config.yaml
num_attention_heads: 6
num_key_value_heads: 6
head_dim: 64
norm_eps: 1e-06
bias: "all"
tie_word_embeddings: true
init: "normal"
init_std_qkv: 0.0159
init_std_o: 0.00282
lr_mult_qkv: 0.4
beta1: 0.95
beta2: 0.98
decay_fraction: 0.759
max_seq_len: 1024
MLP neurons of a small language model. Each row is named by its layer, matrix (down: output weights) and neuron, and shows model dimensions 48-303. Each number is 500 + 25 x the weight over its row's rms, rounded and kept within 0 to 999. Numbers have three digits each.
After each neuron's rows, "fires before" lists the tokens most often just after its 100 highest values on Wikipedia text that the model never trained on.

L3.down1109:531507501485486500519531490514538535498504482497478490491491543487500471536487520527474506502511476493501450473500490500513525510534485534500497485467526468513488485499565481503518505482495529469487504468508474540533517506500525516495508504488545496475528543551449465515481527529503514482498504485436513533492517489502441519502491517490451450505496538507520484500488511515568497511496537512495468478468476497516506518478480456544522476518530454452453514538487482509502510492462517495452539496505507490507528503470506525522563483508511510503540482496500505509519512526521492528487485518520486505491494491508531518463498499519528553454520509509487499497514517479481504515515504497485462506486461503514504505538470478531492505448504479503545513517468526515506475501526568
fires before: " |", "\n", " 0", " "

L12.down663:465529522477538543485504555467511517514504483506494522515503498546521494469488513510514538494486484480525512491458522436505527519479481474511537461518493492482498505534486479556522483502537480477519535494469462585479522464517527504505507507478512500487512459509503505488529471513517515545495483549495497481488494490554471522499496501479523523512532482512490481494481515540486510503502518512533521479480454506472497506543425542506497457485542529496480494474521518512486496529472461497501484474459504508514528499536499458517479482530503478503502550484542484467478532469478506515502513451517493507474529497506511508490485497477547495511469539470470497487542527499518510504486565454514517565506527492507487507497493490519504475498481491530483508466494508503515527499517482
fires before: " |"

L3.down1465:483488546507460503494531478490521516509525544504503491525506538486523548558516493508505471532480487513524482471500535487520510479494501478453519494510466496500543531512483504494470483513443521506502470519488463507527562474436469517502499507486474499507439492517471498521483506558464443467529487475509524509529518481528563489513488489531472507503456495494495486471522500487502501506444512478485487490545544478526513478480482512506504512551474488476480500500567477520527506497487486496449478508522475465494498535471475534530460486493510479520487479471468508517469498507520488501539481521486489506496508475513498469522530511482500527533479462516509547511514505477481500493510484513532501528528469466526508482488527516564505521496435499500519537523506504499505508476537519
fires before: " |", "\n", " of"

L11.down621:530553509465500540524493510468467500520515483492498527528536542515508463496495504540495526520519497475502514551512520452549493503498472478497481468507512494515497551474467477510597543501476565499490514546487467493495469456504478516522426507485520502504525460503482501505469518512503467467518496470518467529498461497524506481492539462474499500465539557484492440525520509532478501522537487491512506491486489512433493510471509487487512518504463538517519508525496469458492466469529483476488501512525479476504550515496520454481465504468503501434536514457466504517576510506526464533538495486507494469499488513478470537494483501511497482491475519518486534479485514485500518492497503557510521497505476532532466493499494509487518549501489509501516507471485465497521527498514497
fires before: "\n"

L3.down1242:516461506512527534511468562504501518496493496503486494497485521490458515556518499465468530463531478500487492511511484475548557469508499497471495501481526455511474516489459498438547521528503503541517531494478530487497507513564498516500524446540503489509536478515499477504492469551521542499501504499488506488463483484490471457489485500503480478523476486524525443559469534543495500521526511552458547524480506463500515496526538510548507484514518494511467486471460501508512512487514483517498478512472525508505520496468508514498508502497540523509491467498526458517475502432435494469503457476491529475547500491501475479501500485537492537504515474514521526538501498445506507509490463494499506510487531520510533497499466461539491533501538513512563554483490488521491541497502502
fires before: "\n", " The", " In", " He"

L11.down1432:530496448461539501516537527499502463515476525491490478496499482502483509526511509531508529491467522491499483507521470492508499473466496495526538490508505530522554458516430507475528472514498479480487535491535526505484530514472488481510521484520489505492456502499537513473503443508507548502499525484540472519521519525495500519466518514519531495527492500502490497513494508517427492570466503533493518496520544436520501481499504498529476522475491483511499510481483525495528469543481521487482504527478490532486480455543504477445496477461488493462525533528445487510503452500483558496484475523516531503534542478482489469483560514532485465541501545528513531492520494447520477495506476549490513474492514440500495498500478489463487516507473496502507463501509503532505494498487499
fires before: "\n", " He", " The", " In"

L11.down271:495523553501484503521466537480522520510497500476550539504494524507500507515521503474486488507473562470497526483528499525493523501514567512567511459546501545492494526500519502536493519517514470525484534490519493488545511429523504463485524540489516481479526490483477534506527456514513496501512518531490474483495510504501536516458500470498521487471450499481476538497480474524538506491512501524481446491487515475480548517497527514489472470513496539502515480503526495489498534538543489520490509503473485524494546491532459547485505540502462507498479540499510491479538482463488499491513491510499480492499499478550472454509476450432479498510508483486496502510492516442476475491529509471500520531488537463520463448480501483506518476484480541531489492493491528522496475503512493
fires before: " |", "\n", "."

L11.down755:531497521483463500463500457539489519474487497491525455503507454463505493487498538507528522447450479463465514514488474556501484508481523529484519542522529477535483531521504500461518539494478499501493544463519473484519499481497469493519512463490511493515493505472450513558501503507522507514488465516487480491461487465498465513503512516505482522472468518496494486525520516509497481525484527506476494490439515527549480486505516510523480541500509511479486502535497471522526438508497525536506513495448475504476488534521543478503505467472499501531481524460487510542488498549514499508497484471491534459517478500534543474464484507507507513522527547528466494492496494450480478486459519487489502525528493454554537496482477523463497490487477462485476536498488504452508468460520503
fires before: " in", " to", " with", " on", " as", " for"

L3.down990:525555502546499487499471483559526546542494493519528521496456531529496488525533499479474469488490522476541525518510486465514489485528561511502486467515554509513521480524503497526578484494553498485467577541524545506458523485497521485503498486462525503534501494528474486473526466548465455492518521495500472469491491520522521489481499512546475546481495486521496445528523494519502515472442507515494512529513519483494497478506477520509455473478496515519499551459490453492479476498463511472501506492516495445496531506483518505466495516488517520494521458521464509486508442482491494508463439509513478504472541507482520488514530482493490488459501451468547518514557486533513524506497510503505499498515474471518501483503450491510455521540484494453488483490461490501515490522521478
fires before: " |", "\n"

L2.down1256:487503528493514490517505500493480508453489541509492539492476517473522519467529520531501508457510505480523536521514512486518496450499481477488535491448503527501533523452497488469501493513474517452477495532477497498492501466543482528472460498483499464489506483495465501524498471496521520499519522521500484552541502486471489500456547506503546477474534532455447515499511491501494532511498500516531505518503491502486492482475484480496472547521463513534520516490515507478511489488482472549463490522432462495510500485486477508506506471502517524543484515523467460501528516481456504478465468483494511531526488489494473513506508516487490477483519512536431496524479493506461497484516456488495489510469479490510480491512507477490516494490450512469395505494479479502535503490476458
fires before: "\n"

L12.down59:510505500498525509506466479485490482475496511511486514512512493490510471494482516509480520459482502509500481506468493526578527525501496518545484462513534497516519469494498491486535515472471507520520530434503528456555463519534527500442525518467549529516495506492497520509464459533493469503474461533481466474511500491501492520500511508529505481462449519503518551538499522539488453499495484509520537492520521479512470487470473525504451488493501485530469507514490464486524525495548508491500534500511472514475520511533511483482536507510492495487483510518522507533494474479519498510457477516480491476503505469504541503473505539513454517526509531473514550513499514482538504468541489515516484458449476539521523504529512520461563492498475505516483505483436468484548517514491511
fires before: " to", "ly", " by", ".", " from"

L12.down215:512524503484510481513475526477503475488539507496506526479512498453524433510494464494470491438471495495485533506506465553476491492514445511543505486484481512512529510475473491501507514521535487497469498509521482474512476504473547481507472514518478470521487505534450504498468501498513451519517498508528532537508476480486462492461511487500534546509503460467504515514491509487499500524510500518495515505507500522501534482498523460488476498509471539506489450463486536499519509495490472511533505453515502519478506543534487517464466513476508450473487500515464487503490463485463512495526492492510471512452475474521480481466562474517515478514468463473499499489463499510468501483494483464497557534451505487498513515479446511522496481462505516520517510457499455513479503479506476
fires before: "\n", " 198", "5)"

L11.down1523:519530524455499514490518484458503492506484581452498467500542514454474494544508474520492526433496501483527458587516487511485484462500506546528491469497477515491502492473559495477508503547511484503470541472483472472497491509503481499527470477523523519474505489511516481524497480493556527486494525447521477499496514499468505520459499475474502543497494523513524468532496551506457541558502515474472527501493496527504493510469480488488458538501497479519471502417504506466541498505554508463484491506510504503534489493470504487473488498456502496480473514507494467508479527487490518475531498496491524470518488479511507521478561526486519525513492514490529510514490484536521518511509498507477502511491515537514473516496487494523552560469509510534503516461504472479494476546487462
fires before: "\n", " In", " He", " The"

L11.down913:511513470493474512533468471531473520487518521479486556519523492525534491536482528445505507513461528502475464529468488480547506508511526502507481506506511465473526452503492487530494523460501494509499506477510489514507485521507536478481569493499471530447488514484516450483533506517541481513470528471504491491531552469522495529462481514518473522494512521550503466512525506505488487482473528490518504496539467529445490483454488512466456467517540484500529505511517496464495457480534470503483462557478493450526485533486515492466536491510491484491507496525512488515501492479527504503488490479479492465484499523446462499519517527471475502485510500453476531492480515474506488479537525470494546463479545460510488471517521502490494526558497522547508499513530501488518480483456503
fires before: " |", "\n", "O"

L12.down1363:513510499515525504526526485465489502471527482495537467471451495520501478544511511495485517490476500485494485474530499488484474500484470507509506467462504538500496485469477417511536500522482508505514530522466522500511481494543492495517531529512502487509508468528536482488465489514504499519501524499512523499489530456501524522507500499492456524525514498461501473570433481535492519499482547455498538502504475524490484496481508487442523496494475482492478474464485534558498491545499510508495518534502480528491542495506508477461421462518444479507446478511484512505451459493463476514531471459477487530518531520496458492504483492464531481535465493469491491504509512500444505560526549484529521515523466515494549524507482493546454492452499525485494555495487480494469531509522527
fires before: "\n", " and", ",", ".", " in"

L11.down870:457521489498487489494500520465517552508490482456517517508526476540512468464541517498513533524486501475500496470495550483519492496490502451501510482508498486506467461462484493512511520448574492466492477531472482468486491516533509515473504530495530504489495477462548450484497523452500536464524494510550511520491566493489520474533507530482485515478486466478452488530464455467501500512520509501556555516494490512478479501503521490492535533418489506503492483490486521503526497473498508519511508473472491456545495505505489459513493504537462507494507482545497496512518508497527502505469523492536488495508534490494503531483483483493480471534483471502463532502461551491449498500490521516494530500510490513461565518474492479483488442431471525480535487493510477507498527498505532
fires before: " |"

L2.down1217:498514518515498517455504526460483536509505477503531496565460511465484473480508489499492534503496472509501531533506527529535511490473467498513495486523492474517495512504459516522462488534490509482532521484483513489510515441516495498453497481481502511513513512501504559461511493424488525510495531485483489503501506500523495523509536500519529542476501496481493583516524496591474481516539501489518487493512496515469535452486493499502533507480503478448515494477537498487494542493492508471490480503525530480495485502494501460491571479518518564492498500532543517517500515483550459524478476531556517475485505452510553566522502509487482475450486517494481487478482525522506457503540522519497476506507487509517495518481514466464454511505518490505480501519524516481557495518518522
fires before: "\n", " ", " 0", " |", " 36"

L12.down1151:504482476472548492501510497482512504531501514460517496508525500497541528502485462518503502458494494456498479524492487482483494498536543513481517503468501496460513513471500512531500516460521472540513504489539518464496542481507506498473502496455485513469460491506488524514469507494574501506508472514509459495483504461503482526517511484473491482512487537470540523526465494494523479498508430532477542527518494492497497486522493469459518546487503534521530479513544551509547490446542489472553503488500513516480446468519455494512520492447518505483480521476547514490494505479496496550465500575511505480473507482462494534492510487495478472497509521482522518529505477466536473461556498511487501493499502503496487517545496499450511512494522513513512500464481503491495530500529447
fires before: " |", ",", "\n", "un"

L3.down1324:491505530489510490450509457482487449484474496498546493532510505461438486512459496513464467477515464499501434493527506536459523498527494498496474504517451556497468555526463550518497480531519509524511491471522451489503489467518501538487498469474481523519491535459514460516455505516499552542479514467519488538491463482478486540522525482486487486547539531493490508518501487502519518472511487523465475431491525478497516464522485492496516475495491509447578523500513503517500552501528530519513472473536508487495488511521506501524515479510515542502511471522480494526545479486462474493525500469505475492535488478503475518490510535499510519478485502517476480508529507485519498488522484561494519527503513497506493506450457471520525503510506514503495476505561544504472501505486512
fires before: " |", "\n", ";", "–5", ".3"

L11.down1269:468482481512491488509505532453480497519485534495494496520467505464533478494493463500511539482545474458493483508495527501492526482445471483507503493486477502479514519494468483461525471487477475464532486502474496519494495485467470515467509488466512498512537469533509506484553502510537491432513504543535532519548489522473526528521510530487493466485544538466477493499449520467479497525502506474495540494484441468477511483507483496523491511495495506486535505503511466473501512488518444505479533488499514506495529488506510465471478512526505499501474549422476459474500475472529528501502527527482507450478508460480507535533515463498493508507473506508449472459482486513500503478522517506529504505477501526535484505492544476533492508513491503515491525507473492513481503506476535
fires before: ")", "8)", "2)", "4)", "1)", "7)"

L3.down544:508490464491533526518464568504473522496493488549491470505463493471453542549485491475488505485482470509473531542473479514523489496535501505518498507434540508572502518504483473474502499546459504450511539486518504502511529490499479503487563450549491462526538501539482471519467485550499518432471524481486579511507506495500472490465497475499455479510468511520523462523472534542535467519501524526448535513485513490509483507505518520569488475550521490533443493520485500496499498497488510507519471533492492511507514488482506512503517486524524528527482450464502460500452520507447520475501473499514539493531449494480510507494516499526510506497492498488481488530504490454479518520477483467510506532515546508500500480527514479526505522546542506508510539509499494511524514465505539
fires before: "\n", " The", " He", " In"

L3.down116:464490551529551514494495459488517504504501477481470519518484498482457519467536494486494494456478481470466473501518452508489510505506509491498516469495533506466508497542535477525534516462529511483497523491479495506479518513498515492493450476506495525511546512511478519491492476509501527560460527499522492491525516524484476515485495495540507522503492492541526509564491504484477542477474553541517517490495535493461463499475486528459523504461559477492488531487530431560507499489556507499523486492527525510558532516446501452483501479473558482514503499501483477516498492491515504505505501508465474488529533517500485528479551483514472511498528482516485513483452487555503530481516467460522490506503471540519491527471492514489471492497465433521413475459548488479496493486501467
fires before: " |", "\n"

L12.down930:509525517472510528525481512484511541534499478461462473468517456493470500515501498490514503444516465527493493520534467481489508479476490497526492483497496505496500461487483440532525518535539499500501528490495433519471526464524460489532461462526519482480494472520551503514514509497515540511504492513510482470505495491480518515482490492480502530515499446489513500552524504518487533530488487498498509504495497533489500501487489477480496506510520522489495517473525511497511464465559483525503498512558505474503496486483519493511528528480526500492470511513505473516492527496480490466516503507505514504526498523521491526443494518521494485528491518486535514491484474542554519516469507497490506459487497499495494538499471448491474526468565517526506527464476482527476505502516488
fires before: "\n", " The", " In"

L3.down1191:517500543524502505507451540504468505517505485480497511503489483534491486507529524501547474485504501485476503533475484494462499469540504510505504490474467476495508497451522496478530489501461504484546550500525499524493557489419496505475519505534535528521512486500491549488491512469514491501478486514489485531496518500517502509480493501499491488482514486489503467506518493538517504477505493467486520537516481499480488539482565464459451554531492531529486479590494498490443499510516512500483466474500480493494511488489504535485467486501467513536454483515492456506449497502545517505501499544479520496491518501489490472483501509491515520503516531471477522506483482476492503512539549490530486435495458458484509491488542525498473494528530523502558517473501512499565510466434519
fires before: " |", " by:", " /", " of"

L12.down653:433512500460518513479538540462496517511519519474489572511530474488523494469520525493534528506497494446531508502533528497487533504464488489527502488489511548493497458454460496509534510471525493484503501518471461526504521471545541502515538497481524493449499498513482541499495535487517538463495495522523513496486492529525450516508495527491498509476545495513494486500497494539493515482520509530518504489514453486509519537481527496479516524496495517499529491472479484498507463511489465565494498525492478496518490493525487437506515509494481547485494530522511501487470502500523529517489549463519482534507524517478501492473479513543488468514457494532489500491533532482493491526477566491495551508496492522459508526495487496499527495473468522513514487475497457508478560523528493
fires before: " |"

L2.down1116:480500534498565515497515552488544520530508503481582496511462505492527514447545512473496492496502497535511499507489500511517513517502437509496504455486534518485527481535497545506519524521531499516495518478497518508521503528531491498498495502517495476493487554509485481503492504502450503502516496499527499479470475488495496482491464527515495527491495469542523538504498474523507479484501505475493512465472485546500483443439452468476525473432504487516506521532498493523524464486485487501515502490490504507485451489500506432518546517461515539477479495489538507483509494503533511498476487471497459463503498498505511500481510505502487490520529479510523511486531518493524475503512434473462487499459518531512475533492514522509518515505500450487555523523470503511534538452523495
fires before: "\n", " 0", " "

L12.down802:469485472520516507435513507489501523487525473500551508522467506524553479464518515529510537489506502466476469503509543499474523527529489519522504494518494542525489532467475490475480449485524489438497508523513451497499505451524484518503498578479474491508505495519484538507489548486504460514510513558556527509507498520498536497532534485490502497503494523480470526555451481483507505539508551526539526518532488480485489471480511485506498520498489500497513460485482476528505506535514477472468461497496515493516506506529529472487469531522431486470499506494468475523482506511548508476525495554475486498498529468474512498515465514482503505495481503523457507434479518500484507497480558499555507499513496489505497515455534501486468497492520487526518507545501493516481476502484501
fires before: ")", "),"

L11.down407:510521489503477527507547480528464549534526541522544564502516522450474507538536500458516516480493545460511513493465514500472468521532511475498471509493494541448508507489488525544492462475495501476487529477480473486561500497475524479523468496520519494498505510499501535504477520471557487490500507504480523537514480483464490531467463517473467503508536540547519508544497505478459483502503490523463551473521516479523517483504469482460500507544542504548538518484534516495494472476470515485456537506483478487521504498516532508465492492520507480487508523509514520505549538499481489502500501538520497488506495522486499493456527526481497492531516518487487530517469540508522512453469508542450532511485485531506479517493516520540537521513474472509480521491498503523508485446481465
fires before: " |", "\n", " (J", " and"

L12.down605:509490518467472492472479486495511533467497505447513521501475500495515475486504532490544500549450498471503540504514461525499502503529569519474462510466492494515473444454510525532516528459513500484505517505509512455524480472486462458486510530491507520473490500472471545511490484510520507517453465527505504497481501480489467516489497526500458506471504498493551483513518434498483500528503493533503495493509496503484472506487505474524489462494477472536479550492527461497472455498528517560487482514480499506495499541517462474521488448512520530461496537503520481455506483495530483494480505475498483515478527521501483497477466494488493520540541483505457549482498540478496509501478518532514499496508472496520503503521485528502507482532522525500499498508520492490511536534507499
fires before: " to", " in", " –"

L3.down140:492522521474485495533516476505454481494490519494494492529503522544487450484485503518507554496478444506513419496489500505567519491517503446514524504542536502448463524520442520520454519544497480499531517504495475481515505465466509487538457449466500524485494484508471535467470461518463514487498525485475495477471495518478525512507523461516471480476486496514497455508464494507495499497493476537530493477474483444498487464500446544517507510498506508488491474454495524490490503510476521516433484467520532521510480477483511481488533485515503536498487498535498528522514435492485433524508500477499469518486523484482508520502496513474528501487506441508493454493494529499522482528497519518522510489501487493496555533527475489488519462485511472472470452526519527489501514503468503
fires before: " |", " of", " hold", " to", " for"

L12.down1487:507496486516496494492490532478468537495503478471494460487485489499511508491531504475505463523511521470517487530523496474464498461494526515521568527464521465494500461467513445490492511494547469500481463552515482512502494472476490517484500464529491492476487541514518494496504574500533548480482524453500527495496544507512560536483508556499498474462441507516474462449499482494532520532508486525501492482509489540502507511492484523481530522469489528523498514530503522497512516462474518535492514488503511492496487493521463487514440500483498546496511525524513508508529514518528495483497481490514504513532481495497540523470444474493512482556503469509538513486471446473503503489496551507508529472488512490478506487535470486529553502478505547489537499497516478535491519476536430
fires before: " |", "\n", "rom"

L2.down302:501487485505519500561482537518476475510510504525443504516479520510443480529485519508432524477513479509486504487490453493511511490475504502481541477451531483503500538531486500465512501539489491490512524523533482524500513505499492510537513440538474519524528496527446473524474495553525544443485513481467547520494538483506476506480498511512475468503503515505506438519495543510491495498458496553488478535474509486507504524523521507542489505568504517547495490521465480484547525509475453568496480511494494500488508501510498498479498460500493517529470504505497466502493469505416504499502422495487502520512499488493496481476505479540538511544498496472479471547463478462533497505502497435529483504502521510500538499484510502549498524535537518499489558481480471507513492466496500
fires before: "\n", " The", " He", " In"

L11.down1400:532518498501531536533502530506483501475522478495551467455505510484521515530523515476461506467498500506515508516537498467546487471548464510534510501497474521514515500481532484490566476496471528550488534493472453487520497520489502521509501504494467502526512502515456474493461528492516481482531493489503494522476546513502442475468512512497559523484526529501505480512487513493526515517460513486505512501510524504533463457486517499478486495483529462501462503486481500495494503512514439487479484470459485590468527492502511527488500518426525476563503528495487522472491505529519517488531520540540470479484484524490476518492549543536509449452484515552494503504494463522554477473456471445462487525491517476457460504546455466506501520480485526543520516507481491543492464508518517
fires before: "\n"

L2.down197:495478519463488516476487480496507482451543475455538498506494470508517498468464505483548464513455481495510499492519487517451491533480495506514530482461508512516526504514493468549473513477431495501537532511479498480506498469522490499475469506473468506480528504479504473493469431474491453483478509512510469492473509494501466542460511474469507522536512495481495553515504497551521516503488489534492531481573569542521517510491484477456513521498496502464519506482520493478476485491535487486528524478518510512497504500474507487452497523498486490505493470494476519500525437449504493524476537513515493465469489528489464471455535530500488469518495531520481473494457469519479514479484494447517475498500495522507476471529560554519524463533453444505463497522504515492468486506494468
fires before: " |", "|", "\n"

L11.down286:532519472526511500538506466519496467525491566503473522503476494510507469489495501516521474473529485512498542517484535493505481503503507512511561441517488487504524472569538497492568457518526544513507480523464508509504503479483493507546490509513474542529500500476556521476443497488518518519493500512509481461491473487512491486522513478466510514470521495485520452488518489515457491478543512478526494453483463526487516465490512535499504514514543494487514452497497484444497519474508495466447464541492489463496496502546495469471480471460471512525475546454509493505497492505534491525515496512522530495492472489497517533472489493531527513483516487457493478530464514439526471537481527458552513450519505525497490505521483499497492498560505513505448495519534465518502468492438522
fires before: " |", ".", " votes", "\n"

L3.down678:506496507511548491466494473482530509556465542487485482519497472519444507530550498490514492479474484511498520498504473500477503476440532479503519485468488467463497455497477535525516522481522464470527537482478487511500521510482526523469508482549470521471486517472440478472504533475513485584479535533535525486499544491516524518535512538501507511476503501474519487554483513507499486446509495527510513505480506480520431507506485486483497509538537488500512562501504463509506487511510508553548493494510476456517508521510488469485503487510557521490483508501503474552495493519482475485446520516504500529479521493464516520508504529538484553484487503482469465490481515536453512504518455551539479504479530519516507495474516505492474515468461447445479512511509511505495465489525440
fires before: " |"

L2.down511:496526507487486507522496514479527455475467473492526539506478508497545509533547490451501430497491503519535518543482509521497500495501494497539503486474481551452487558481520477490504525463516490494489539472526478463519521457495510509477562480499515485508515501495546475507500471490461519524516504488500525496494507463534506515508498471469467490459501541494493561501484521533519482482523498553458482493505521468517519505512511502502508475501507487475435470502511497465511515525522507445545510499521515522477510487529522524512494477512493515532522484470505475538522468480527522548484499497506494504509499484502463515454512510516470485514489505502462506519512542474437508489488566472501503482519475509459484466513553477470507519435482492480490484512494502518512504511534530
fires before: "\n", " The", " In", " It", " On", " He"

L2.down310:525506499527531506522496574553512522531485464541509467476508497477538513537552526461496521518495518497483491480528501557525509481496478565429540490537519486529471465493503515490486517510511511522517533509514503516502508509489459501524523497585516497512515491525489479462478504508491460473531511488482530490463505508553473473506507514464532488520462497488509496467459491515523505500482494551519503530502539502510481506501488539505545520488539498509503530504486563519512483451494463488494518460475499478501530515457490494501519492502508510501497545494500484462498508529485523515507475511475533470530436465527499523447519488478500545476486527505468515505502519482504531499504488458509482504518489520496454454517499503522495489476548497478487565472481459479534475502528469
fires before: "\n", " N"

L3.down839:518495468506473472505481552498493482522482513494499510534470503487496546501519514478518531490487541464520492521470486510493515454495494533518495508504535549484490454485482465479456510490493515462500477444464563511481533510517516516432521495536491488494438529502525475441533489448521466506529528564466489479543479535534437494444471540483505467508484512484543495516480529524510475491510502520463509494507495483501495512520514474522506476463490491488519493512507532470493525473523451476447509457445497524507480535488488509479527480482497523508505477539518532489508512490518526484443501512465509509498490498521501474485500517512440523508483482495480470515482499517511471493510492492464466485522508500512506474502512477485504473506492497514452497492481513477523468510502489
fires before: "\n", " ", " 0"

L11.down1425:496503511472496575505511477489496500491471545512514488501502561501479496467490507529473553470504491501520516516524480471486476531531546492547510478485451534485515450510484497494531484461524490501460558484485439452522489489468503476536526544484464537488548453507459534498526451524515522485506478519485488512504478493459501507471467557493488451500484524508496495515494503490465499552458473521497511474512511462493520489482510502481478516486524534528470535511432431504522482497503525461477543482484487521504504473507456495533504516461546480477508526508498520529507517530514533514509500535489496518510486504487516522480507526556492502529476523489467525473482511499522541468544536512521511518487532473534499508491470529551543527517502502512466489507484519501545503484526526
fires before: " to", " by", " in", " as", " on"

L3.down1085:506489527510495507518490534531505522479482522518521529510500490494429408548493522446481507520496535511477467508454496521536452503578522520489488472505521475521537493478434510473500513505476501515535474543515497484492557531489488501487516499498531486501480514504458517500479521507508506511504490492483518464515500486547493509480473507501479483457463523492485461495493491509511474465510491527496472493539485491500526520462494530515479508533495511495516477505537537457487487500508439506496478523547510503479542516491497555492421461526500500502481507469515499548471493492474560502469517498469474474495475465491489460454478510489494511498473481477495498480494505467478538512464502488507534522511477495445509495486503509476454476539517499520551467473477499510523511489510499
fires before: " |", "}"

L11.down829:510491466486459513504481480500512503551480538491480465503548513492435480520506482513499502430505485536497451526525501437480493461491535490485509480500498494489495505486507517519540498532497493523493548470511503466485475528511456448542446479530493485491518489553509478495509524490502520494533485498542463506501493506496541469517468479478500518534502484463507479497521529501475531486502476514502553498474507525552544505470546531496464522497555503540483524469501491515603476481527493504490508486509477495503469461495515499471486474502464505468501513474477488512514515485502534531526476539514516468531504474514470549496490504489505503501521500467514505502466479525531523502513501469529503455477478548498521511503528485528507557490495502509476551482469486517525481504506483
fires before: "\n", " The", " In", " It"

L12.down1189:518534483515549496483485499495455462474512540459517536524503528514481489527479491490495492444494484479478513542497507496525505516493495529532499493508531504534502453487498511500506509517502489528507526506506495543506511520493492487514498460441533498506482466542489516443482511526484484488513530568507469502533465511488508477445501508496492488493499565531532494527510489538433513484509477517528514463530539504534509471486537503497467502491532478511500554469452478466532498484562488524493496508509465517495483507519498502540496464510479522512507504493517515477508467494509532490502478496489475471517504523492488518475462515511464513477443552507508540498494508500550495467478528466467545475549516508520484498509507503520475532516466481510491498543488466485501463504506491
fires before: " |"

L3.down1050:503492517469521505499498504525510506484508513535482498499451485525462471510505497503504464490499519455464458495526488497454545531517516492479522510450556485467520512499500527524516483502507517490510508528540490525500502496505547534496536528541476517490546515488442503503478457557494524476465498529506508487475508505474478522497522521489451488515512517471529522490479476506535518502514508501467538526490482501475495485499488448537440495492498482513536529529530486570534544452505533514522481511489477515515546528531500495527487512472534530452506455500491481515534529476510429556467464520538495496470475472493548513496495479502547505501515454466494482503538507452499529519507480565516471511479475538512516501509502502470505520438469518521486511503476452533523509508474487
fires before: " |"

L12.down1486:438522478516503511546448490544489490499491523504531501517486515493532506501492484506479514488480508510502508482495489552556500542548471481499502457429511500500503497486509500554477519494470480520472457520529437481493471482505484497507520456546527516521536501480502495495521524492476499545504504490535506542529531470501482491486511493521508499458519522447535494487445487472457440541452481489530471508486479476533491513489462540513446523484540508503512493511471485503505473521485491499514532506516479437496529520530509538542450501521533491507468544470523501485535515523485480484520505522546515469498516537514478471516479509504501491508493487461502484509522551454504476508461507512473485529523507506489536480498573500489506464514474501490468520457460503477526527444492529
fires before: " |", " 5", "ame"

L12.down1289:517482515483487503522503479491475451444535493464533512485527479494476516491478521496515486541477487477497474518476507515520501534476506520552476478532482471518526492506580509536525520481514489520468531485524509466494494530533538498471482515486511531495475496497464550514523519503476450512503459470497498520511500521501531485453493506498485485484485467527512459485495530493443456490518501483493505518543466474451480481457474520512471523520487510504481507503466470526529454490536493505485492546527470474521502496506523508506537500516479496483501494505542533502510496533512499514463505481455471446496483494515464524529524494520493513468496524468497505500521527511469534486521505481488500511550486515507507522513529524502469533472433484484495496505493430520550443481503483
fires before: " of", "\n", " and", " who"

L12.down1119:457482508543505472497494513476519512488524459487525527518512518481533473506520512486497525490520515501498527498492465520493559447501473503524508494520510510540506512504539518434495476490500462480504480568530510464497459504550474515509505525487503486510470478483519479500545545481525475512506499525539515482496499539538502499497495552513526455529537504513467510457487512491530493532477552505458516499500493504526507468451438529496520507533509500472491478502474511535524498520505469474531458506491484523482509518480479504495496534471474497507488512496508475507479546486530491502485532511456502493528511487512509505506492479505505506488464496501524512491492447453510515485503504488517524510478489493520447515463498519517486503485529522507506474523492495479445474480528492
fires before: ")"